From a checkpoint of a small transformer trained on Wikipedia.
Training: a variant of Adam for these matrices, 489M tokens, 10563 steps.
MLP neurons of a small language model. Each row is named by its layer, matrix (down: output weights) and neuron, and shows model dimensions 32-159. Each number is 500 + 40 x the weight over its row's rms, rounded and kept within 0 to 999. Numbers have three digits each.
Before each neuron's rows, "fires before" lists the tokens most often just after its 100 highest values on Wikipedia text that the model never trained on.

fires before: " | ", ".", ",", " |  |", " |", ")"
L6.down417:454501518441485452506517494520476507472444485505482515490465456459529560458514470479536510503554494380534455545494474479516535514480578434582507516532520509453512440544531521477498570486481407578470505482462521499476498445405527514463497513522538569478487527527571461513547563500519481467517563483525515510419466497465535589624548497513524485535459554490528482567499520540453456511546

fires before: " | ", "–", ",", " S", "; "
L6.down469:449504451503554451531465457460467495515504458476442511444502541490532534498509554492502510531459476524490488486505579518471489467443471567480528493498561514441511501543500391512419455499546476531487447503497430446486525462592511498562544491498511516507525467579566472509591507574504520560466464535486494561438518521489514413513544527543509575556485563502508538577522473549533504442510

fires before: ".", "2", "6", "0", "5"
L2.down258:511471533537493517463554555455510471465510537505544473491505535484516502500491493431432523549510471539522546518582520543392486532483566540477471440480461525479499455494571543472528486444484529533518509464530492512472458489478494477494564493496528461542527473478394523464414558493492486479438518544531512453423472473541479467470476487534445535476426471508493475515545487495481501477506

fires before: "\n", "–", "| ", "0", " | ", ":"
L6.down1071:508477478521482573469474490515445472487432492462471508514528458479463439529439574435545493466525461529496491518547499350543544422418481498516489545578488495519468471433440483504424550496522466499473521484525475492506518527452563458472475495501460541442554509535545511488503534562520430511464532492477531530432466539425518531497509536502474511478539502483505518515432513483509433448521

fires before: " | ", ".", ") |", " | ."
L6.down243:501526413465606533527549555492556550479460539601469529505512444501493484512440533517438439508519504519543433458512502481556498486474415534498462483517518497524480549480491481501496476455433512528419493425543480462549518461385447442572532455469565538496483513434562440470498499504533522482491495498481547510496525490562533498531477437459464544488536482458500471515589393550532518492426

fires before: "| ", " | ", "|", "0", ".", "2"
L6.down190:599497500473535502537448506445477533539433505528436531482524452459519486541459573491467476500518522456486521513552460467547511524505458546492525473500541439431459449492576571504421541493476501542414520498487382499567491465328553514509510538505533449447518502464509441447495471462522466519448510478486572540477559523479479475523467537453421492489515479531525538452520523522458485456503

fires before: "\n", "\n\n", " ==", "d"
L6.down1680:522553446423488518539493487507529446512484551514469495494481546495496536501497444555513470497495561527484462489522518530519479486507468505436502422472430531514508489447447458532510494500505601554553532440414558490449591525656436464505438476479566473525523488488439489479481502452490516448505483521545430536535481521557459504428434451542502521457495544477530492463450521527487486572487

fires before: ".", " | ", " |", ",", ", "
L2.down1203:473446518512446520563536500535422524531535492532457451495484583485532551504519492521475514523456518508517519448549492514549505515536437554489467492519531511492498462537489468514538462533415508523512545484486476471447609502508559485502473431535513478524473431548473430503515540525528573488439496464490550498469515461544497524453534451501469497483501528490437491447461449463531486447505

fires before: ".", ":", "–", " |", ","
L6.down815:469516463528593485479531550557433514504487507547466480485522500546506453498537489480452456501418483444404545497519483499529454449499500559469557507542561514513606496457473531405553582523430584468497481472495554498551483547443493441475543466538511496487517487434516480553563530513501547464461559564539515513547636488522514528484520447494543485551465492549484466519549463512493436479498

fires before: "\n", "\n\n", " Taipe", " /"
L2.down827:525517473471448532578515447502543487472487514533490549502517464392522525511504461535570527457495533462495484411454515475506502428520491480517531468504528549461532465523501529479482547464500510492455522523397551520460575519423534532488519497513431555500528476438427512469560488560436479515505466503512550508494506487471499506559569526549437475486476484507453532540484492511446531440506

fires before: "\n", "2", " | P"
L2.down817:520534523515452497510445435512518475488541545485488515495489470469493507559486471496550512478514525520489446449561478540473456528472492476497441423471411541535475486502468600525443515439468512441512550460567482463473567502305412530597539497539501525474553449534522550448487537479543548483523513464504439459516488536452467481446443537502537496516524483503542500421535525518541447444494

fires before: "\n", "\n\n"
L6.down1007:448513501502520412501488486454484470496521499509501497462517505514527513468475476470546470511490508480459494521492519520492504464499560495484506470485461561486468486475520295498520509522532484507534510472377451512485528496769488501536513524496457501535489520492513521496537502465488485514522535574545510499542531523501462496430497536512542498482459495526551544496427517464472524541513

fires before: " | ", "; "
L6.down446:552464492543542528531496564535559501483490441575550496609565430479465507474423499494497504469524481499503486531497499419491491520510481557531507524567487430475519580509552575424481489497539528543501494471462511434506534450384465463458558481463509494402537531511478447494476525521546537513478464537481509470432516474507492486497506527463494518462534472451534477576503444489529487566600

fires before: "\n", "2", "1", "3"
L2.down887:522514461513442478527446467475544510505503493474479475495569517557487486471452539540521430439456484495500483479573472440535499465577499445494517558377543526478523575404513281488471523513584514500511488534472472482476511497479496461409472496517436479486541496538472501497548500488549537452516515549512467465535546577509500557531440495565537519538473586461562517526500519543583501544516

fires before: "\n", " |", " | ", " "
L6.down1671:495474487505448492474419529497530564514482519465400466500509490517460447517420462561505475494524508515583469515539484509519540518491462545455478543526439488439499474478558521478462440504462494493475512383468523420556522535448589531491528572508505489485532517522520485499519495475529498529391517483483520519455547565465504483497479466474453514520541502487569509483423499472506501530441

fires before: "–", "0", "1", "4", " |"
L6.down1856:421481505451505478516534531478558479541531517513467475545525510538514441539446514544483551533506490502554475479460551492479447499462494557459498517556489510510529433438560538515551437545440449461489546478574470483574529563489517502605426494483494515484555537577542527516481541550544459513509546514523521499471495568542462556403468419474478498520580484478511443492523551498563532525454

fires before: ".", ") | ", "7", "8", "4", "0"
L2.down1443:516533465496420420463454517502516482485549495539527496424498539505478529479442520560492528555488468497502461444544532473517474493513546498510492461472441476531437436484520561441507541542447477510469545519479516515485557465392515485413499565539502484498487493545483501527507582430486523485490501526486540582475432440464545487478561500504479517490533463467519539479436474533556539537502

fires before: " | ", " |", "–", "-"
L2.down1144:460565529494493550533545549511501596558555488547589501497463532546554484462578574488443464513482530515495537559537464502488512560488489499441495444505472534491499538486502515504524540458518491497520520470475511498535495545417514460531475508490509508483484475552520484512490464550421547431557519509484501502549519495484505543497595530479481533540511476531424467521453437497493559481500

fires before: "\n", "\n\n"
L2.down1503:509561513481546440489452521490502504519478470574483439512468561487532480429533452540485513388463534607457512488497509499487496484479538479466478454543461468549519513519501385497523527448522530445555547493469490559485540457530433507514586465532457492537498467526498538481489488474456507531489512489504517477526509572441471456436490488527531464445511518542521477446468538571496505444515

fires before: "\n", "\n\n", "1", "0", "4", "7"
L6.down1589:475560435499508432492531536493501484497452520552434448522470442487520483526510556488501455488508538545589516450540553578551522494527431442460553559497577508511575577533485549463512503497426519509479532508556449450493516456409419439478543505478481521499479463493528463486498505522532513545492412454514444481500507471442498498440501518471458571500538495498521488494439450536512555500550

fires before: "1", "2", "\\"
L2.down890:489488507539539547586621445372460516527467535486478476470470528490530483464465520471458534414552463512483554514563539527579558490435655488498567512445442537496510502510467549529507545571555495489420512474473489532445498451467506565486473463453516445485490513494528471516457499455458441498527477569517485524522548557593425485506468554491502511542396520486463466522543516509542495506524

fires before: "1", "2"
L2.down1604:500524505532515556536547505513561539490523513527558453544512512413513486501570593430484466494541513536559507512510443489556503440573476525475514534468551497504495500434500470479544480538541495452485469510471437506439514476512501494512420508487519509521449559479433463495501536586488447509497498495507473470483525482512475529464561459533512533543481532446465459539531431467456495516501

fires before: "\n", "\n\n", "2", "Results"
L2.down320:541514485469526571557536550460531491496505492528515483495517493440521494450426489495521433487502466580532458456501455472518527533494473527522470518427537481452551496525572485507469496557574476495488536523486556539527559555494483498476436490474476498505480516511523479519513439505483561511532484546527539517483554486546412487534453495596535421547495533431543499454592509516475521561414

fires before: " | ", "2", " | +", " | National", "; "
L2.down772:446526384503524515475491484456540423522549439497543516510508500524533455546499446564546484511531460485470546495485412479544448502520483504515551495490529570528472514475478551524480486532513455546534418511574509483470519490480545492536521476533528457518543477548453503428483441610404485498492445447498429467479501535520453433511407459504555497607465455478466481479489572526487505449523

fires before: " | ", "; ", "1", "0"
L6.down350:520554468502527577538548477491505576430526532509422578505485453447544506420486557498424453509484586545513538508481525469559455470475469506497526487540469503468468512521503503533509548506494521511483514491429529508494473506533431521431539504501476478417501509548452563457520508450479499435469438453481561502555478517521550492445585451504506561539521552531539479525582533542478493547467

fires before: "\n", " |", " | ", "| ", "8"
L6.down485:451492435535430475442507525518487438534423487536466550504506475525544535445445548499535540527574500506535483453505500447503440504523466549519429559506530583527541499474476487483511436505539502537468550520523478504515506481371511404548419528441487509488537461614535473474525498541491515566528512443507515461476484548476548543495517547478445569485504536553565569564463518422497420463530

fires before: "\n", " |", "–", "1"
L6.down936:469506448506398497528499428581500484552438494534453543497466454475508537499439576510508497502502407532564543488512572486539489485494452518457471490531527489466530537498551506503486490517407532458430509578489456485561540504543480468554497523498562557451518521594545451505489502531501463577517432465523543497504466525454522620511495547404400461482523512522579491525470442404463448527482

fires before: "2", "1", ".", ","
L2.down709:502557508508441532500581443478525619490529474478565490472522534487554558604549492476412406497455493476519513482490477492513541469517421508495552512509493523501466467450530457483505475519449441485476507531469534537515491497543531536566512541520525480513489481432515479549502495482543537474501476506548584532506532479451521510548519495406503493547485488492441427450473475475572515478524

fires before: "\n", " | ", " |", "| ", " (", "|"
L6.down1420:507463475503523440457520468467487506474476553544488542531482500528576480486506511478544460472483456505452458478452580536497542490479496521486458477507501506497474481456495344497486492539506530446516541491495508527504486500709401454556495473482536472468481462456504519519449482521491536601540507431526561437513495501460535512453495507529476555526475432458493487507525448481531530560571

fires before: "| ", "|", "| US", "\n"
L6.down1516:486533491461498579516601542540501522522525441489499442363453465457515527542526544512463500496543479522518470488522419461542548566566421574576536468480522531450528507545557531432467503510511524535449488481532410479522530523352592481429542453463451521512518519544516502567595515492498457485458520484536535485476498521470432496567503422414446522566494552455487521543540477482517475558422

fires before: "\n", "\n\n", "0", " | "
L6.down1665:479465508460471467499479496535464540558479507545472570441533489450468473529486519504460457523576497456538470487541512447545528501521457573525436548551517457415506425479567485480482508508470438485479507433520449463508534517511560526583515556467507460512567530522513527522497499470532476480428464498502505460493521564502462401551478489454466440412541502526555556504499485508483543456436

fires before: "2", "1"
L6.down117:490549495507461464500499455459508512494543488496439491468496526509497484503516456481541497464506460486508489483516490505480534474486524511485532498474473512475462454462461343499476441507531496499553495495369460501496521463703487518545525463482478484523491491467517501518468485492485504507541495523530426484502516562476530481437466502492550486526494464562520504470418542465515486568544

fires before: "\n", "\n\n"
L2.down1688:535521562524475563517419434481584480475528478548551496494450507477485517570485505488445478430478447571473469487549462528501440487431482500539463447521429527480511403467508508509462456532552510469470472499490513511538481554470453483517486512510526445531491443519436516514509477493483516512526585464560570466507481477457486515516409502533517444472441476492569449525508440469433530499455

fires before: "\n", "| ", "|"
L6.down113:454512417466439444486511492526542465516479526504466578488463438513397498523505536506464440525535461469455434447566540466420478565430511439475427522504558496506577539527474497499487547520453492457472624536451509452548596509503445497452459460544517555453526472510494499483519482545516505521560426491508568499498509512506522500466590493494498563497432520502534481508503559456466555405446

fires before: ".", " | ", "°", " |", " | +"
L6.down1578:534513495514498397509458503474488484500488492483472588475503506424503512553529464489561493505431441531529485436437499479495497486507466518510502529488483497525502515472461290500490483454450536553527429520481472456470557498775412498497506544507487457459476418487491510484496534502529490470474501522510486472568433526499543508480464445515514499464506511521506486486466504470491444529473

fires before: " | ", "2", ")", "),", "3"
L2.down1115:532555448512510534475512508520411472453500445533546499524430505520449460535493555524525531476562437509442490472487494499562528421496436519470555444433488567444497504535455565545486491502484490536487498543573495468512533482390407487500537478486515505562490506449503528519490512533566521522595519559495461531554528499490500420484468546498495385490482475520561514561487498546500512458483

fires before: " | ", "; ", " | +", " |", "\n"
L2.down1394:503489484552489537452525488536454616555545458454493551483407507524509488476553536512529502490553495522465515510595479478447529542489502533527492574495472503608500528524470494485506453447519558506518523474441498528439466431527566501475496455547456579466512506546567475534477476569461449471493437642547532442481506590537481537477546544505511567501495496479440467558533429485524443493541

fires before: "\n", "\n\n", "."
L6.down1691:538511457520453448514429512499512526482492479517499461448579520511536494463549478504524484458509492469481505494476502474551482511505508489493447493455510482517510451564461364542469470497541499534517463493508486524449473487728535517495510492490461536519505463508522514479508519480516539520505513456460451476482537497529480483467487497506502478533493500475471510536506491490484479545462

fires before: "–", " | ", " | \"", " | D", "-", " |"
L6.down661:442529526549506522502476503534549478502538498466494485467446508450482482465476564516505499488492467427497502542543466394527475484463477465481513559490529509465500534606518596493439473509497530533495486487536457430547398491439540464506481513466498521491551524537482502505471536535573467574398478523425640484513457511485488520518427465503468561517525504414529558460474445553476485470477

fires before: " | ", "; ", "0", "1", " |  | —", " —"
L6.down1952:515476504493561494466487525563444612487514505434475489525489503487541443464500581453507514496509509517510449532563514536580528546499463480538536442455465545504538475452491537389529561523489548506492521556477461490499550477426451594437467475500550536502479455476416488517516455580535511513450476530500512405507515490485500475620575454443474503521462503372472487511549431494436535526537

fires before: "1", "2", " Remix", "Music", ": S"
L2.down227:561517555528505503483437503441456449516470430531547529471486441545533502440515543477504521447458559558534460473519471455546533475514506453453485569513494476539520431529536475467495577482484511461504561500554416493465462492385376506536473500497497483524515459524544496425539475504539389545525455490501465589488524563424495483474468534509444434510505462468495549519529532463506455523508

fires before: "0", "2", "1", " | National", "; "
L2.down1190:513502443433503545426518444437487554534520468535521467507424533552508550487528527461466538470536481533517528597502467513481566508474485519393526513560455448555483509508562535558535454513488452497506585468516500485549474519441559496504469618446576495533523496542424564468419548534499475493517531537544425495527483491457458557529512533523525448451516535493506470469485453535596462441571

fires before: ".", " in", ") | ", " ft ", " | "
L6.down603:485486497492550484524554478509521533475459497506466464534519527534439507519507445549538475477499480443514481576423556493554524468506501484526515504418526527538555499513500609492449418539556491519489482464553485563488519535440513454518464449446486420501464520503444545512524529494592446525461506461510498533460519494485467531469519474569475514430470511567482493545570529568507436488455

fires before: "\n", "| ", " |", "\n\n", " | "
L6.down520:536486388520492457477504500513552613498463507536486516558522451486525506490491500532487531541477549523551489503601436495518435516499489550506455470460540505445511477435459549481457489479520513525452501515513456457470571465504527409497435509517487483441487459433477479483460593545531534517499486434460458430506517461488495520478575512506525570506514508547445488595438502479501448545464

fires before: ".", "1", " |", " | "
L2.down1620:481487537507438461516556490507466473499501511450512501483488467463575522507459509469474481536477642465459538477465489573509479527495469525422484473402505507523512511552486480527537500498488528448576556451503514568482461491491482551531469454531543541578503442446511507479496481498487507543522480506470480596466482509467452498489515560576539570556461490527563458512595497574585513562490

fires before: "\n", " |", "D", "A", "F"
L6.down272:543523486525445500477500562558480518459416461541534525553496490432448549513483533499535485577493437473496427491517522454521486485511435548501396468518518550563552513527534592563509518520534505455517541571534455470540519525388584508442541569507446469392510543511545451517480502434521551422512461502487597570552501432540558455564526533493506442495440499486518565515462484449495528512466

fires before: "1", "2"
L6.down375:619473482496531457508492481485517486462468546509622494515501529538491479525516482485477414505518573483505427525571478485538486487615495506419504482502518432499540588587502516456516571526489469462484529525575458441462531576380542492473448505517477444544489536441443447508487446494580466560474472445513494467468500489515524424499503553496521480431500485514469579491484493558447532492544

fires before: "\n", "\n\n"
L2.down542:568489460475420512455490540437526494502556473518532566496511468486499453431548452523487503582474530506447573507540422579530491509510497411544484468491519510482503540458514422473528489538534505551547519464416564503552442466559441502447505488545472427503492499465513571512465453504472528548579471477459471533496503457554431521562467589462511458514514479521568535501568563586516527537483